From a checkpoint of a small transformer trained on Wikipedia: 30M parameters.
MLP neurons of a small language model. Each row is named by its layer, matrix (gate and up: input weights) and neuron, and shows model dimensions 96-191. Each number is 128 + 32 x the weight over its row's rms, rounded and kept within 0 to 255. Numbers have three digits each. A neuron's up and down rows have the sign that makes its largest values positive.
After each neuron's rows, "fires on" lists the tokens most often at its 100 highest values on Wikipedia text that the model never trained on.

L5.gate90:132160194164094065100172112108178168131142126150109105139144112084116123125121097113230152097166134134109093098124091124140128169167156089147146135177110133112115184055163083149125119120169121092110161145096070164101118144141110180152188137095177096138122156111121164167148094101111139136
L5.up90:138106168165201095173157120114112114098160068159066143114091190070109092146170102150096113128110113063105092088138117109089161195163134078162137096161081147106098117112157162184134084127079147102124204128119099184138117161172108122125120083112105211091178159129138188133135090140106103128
fires on: "States ", ". ", "up ", "4", "4 "

L4.gate18:116109125174175168135142175127177130165128142174142080127164185080159147152142095105142169134084067156111116145137137109125126145087170097209123114134154112116138087129187072088139185137131151111109098154099116112100126132194070123164091094130109154158069137088096190128111138130129154153
L4.up18:149056131184158165136146143108144132150118095182114126080195175069159140135156122103127181167138092069205149133161123120117166167098159067161122097095132124133123091114221138144118104125126165132071149139081196114139179123148136111138149158082084166124087116131103158182179077114132090099
fires on: "on ", "debut ", "home ", "4 ", "4", "3"

L18.gate698:122131160155096151147131162106101201162205100084090116126153109104163136078142172110146063120162103143153139092150141109113130123156120148194130127178151130111072130101135110125074092115163160131146161108141137115137069163111076059070132139128145077165099116136104090130097163055143095116
L18.up698:129108147160165102055102135127110127134138149118146148148125162151162102133171118145099122118098132093124124129092173196129172137134184105157110082094145085176160165098130069145176195155171183104059109197119225142145125098107124104146141146110091132087166131156112103180148135078130150120
fires on: "| ", "un", "−", "not ", "-"

L5.gate473:067113092153093111102127119152150052126202168089169180102124114146064121151139123141113213172112139160165121143086146141122140157119125138147110141111109203116109106144148135155155122173151108091121168116139101140098115077133158105114067143160137103130114128085132092166096156183084147164
L5.up473:136147125162124150129159156180133143125103195099125187205160058135076159124120124133103152139166111126142152177083132124110143133116071130125125187163140106153124149137117103046118130183113163130121078071085069170095134183142106069119100127146124139083153078175110155134158175119108119173
fires on: ".", "en "

L7.gate811:151115146123113124107194120198095100120128106116054098135158100162125146117101148085175187151133152163151129144143126108118099172145148161119111100078129149116097117174098149158100142082185108069103096135183126192103069139092090149139116130162151129128118132143118123145104181128128100094
L7.up811:155149168143130044102196130159157115121088152117128135144159158172127097136204117137113123151117121174126093106137148130120098131127069070119105160094211161117085136158092122139190160120126066073109126093150133116110124111151119102185170186190103161122138154104092164149172162122152075066
fires on: "to ", "went ", "going ", "took ", "man"

L6.gate300:100131050141122117151152074142154171142199108050153121149192162130188113160126124093081105047134142152110152143157101167173063061127119124172059126151142131116049099096102139072097107115144101110133128150115134139054097120129092118135098123088103136118122106077140097148134162084120100202
L6.up300:181108142174136115148125086050093125139117148102176167159134189168156158125127181103115135121108131064165149169089093135155078120183091133119161132145141134094208110152109125133129195100174150104136124176116170114138144133131157015164155148095129145093127149111099083165140159215116157143
fires on: "not ", "-", "Not "

L10.gate175:108149087105117093126155110131179129199086130108080176091110160171084065136112148114117183192113137107119110189193096037109128109131127123126136190148134189110108073150127102096159215140165145071176119123121101122179072114100136066153102133132107147142164110085157125203115176197156137130
L10.up175:146150085187203162121102164137092128127169144093091144070162137111103103108166137133064138109165070133124136135141128140051123157117158097143126095172114136073131187114186172135114066100092190109105138096091120168170128120168120106145075118111155136169092118126076110061133113150192127143
fires on: ".", "to ", "and ", ". ", "around ", "about "

L17.gate326:108123131155127164145123148120134128146139157121117107178139143180103173075132120161192139150102150140116080108145191111113135105110129148138168105168107154169160118165143118151103096125110113143138124130132158086113175110131137087106082151114140094020127131144115161094108115085168170140
L17.up326:134150141056088126135136129178104086173118109107156056122157115105178135146166077103192101151089092159140101127114127106071170098136062170112147166108088105108164167170119123126121109113121128137146094101156160145131179158111098149122129151147132107086107088152143153095173137082111104138
fires on: "of ", "in ", "among "

L10.gate582:078109141150153122126113116122168086155152135131168102087126085157109094152122117175116134162104087168135107104122145080087129053050129126146065119116142102122121162102149127096092109140187093129104164138130133115094148141139161153152065127070113121091080122108156123128129120145079075177
L10.up582:130104126133056102114131163105055105155133146143153160167158171148129098087159117147079155128155161062171165143090151129107142130092109114085187120169041182123109129149151144131104112121157127139084131104144129099104167170127177065118121168187186156146178127088165097143139120133101089133
fires on: "202", "have ", "199", "200", "."

L6.gate440:117170118177087057182180128117128114114133140065125160136134111130126141126136179066103111102118089156110122073155156136101097158125189128093194103095110102127119094052114105116133190122146195155097189111150167126133112157152118189095103174136086132051109154053150155104158136111185090146
L6.up440:115099170128143122125129118108176185096184107157131169125144092135130085099135183115155151139150100128103127111132151157140118121161198119107129199131121117138158106136114147107128120110099099129107121110191150126149111153137083139089099152144110088189193114093080137079122101101122107071
fires on: "there ", "There ", "of ", "African ", "River ", "C "

L12.gate679:128116127081101136077137114187136136086076110132085116139129114111132162152147166176111134099110113206094094214112097091112117150079125043094117107103181106084095114118133106107130138112182091138111118119143117134092133152127089107117166086129120156128103140089109162086185178084182152122
L12.up679:091125143130120135129107191226149156147140129165103140119106112138139143100172132140146151121141094158177111078108155153117078120135115100180143123111132166121112144098137123065140176084194106146091114107155106097095142071128155108084131199168116131131116083175171100146084153152101120081
fires on: "to ", "towards "

L8.gate697:090112163107145132145139188099152143092042196164099114198185140144076199087080163125089140170116110122163126109126145129164094138117170158085144114121077159122122157200117199126059127191167128109110137106113156147117143120141194093086100113071128100044180195118132128181096099131130124119
L8.up697:108155157080131107143124165166118113195148139108160114111140058087096094085183110132147161162089158146132101112128107119118183101099156099118121186072101130098123106144095099143096134131164177090142089123157150149109161125134125200097164140129164096125134143081131152101161116089088144149
fires on: "of ", "against ", "art", "over "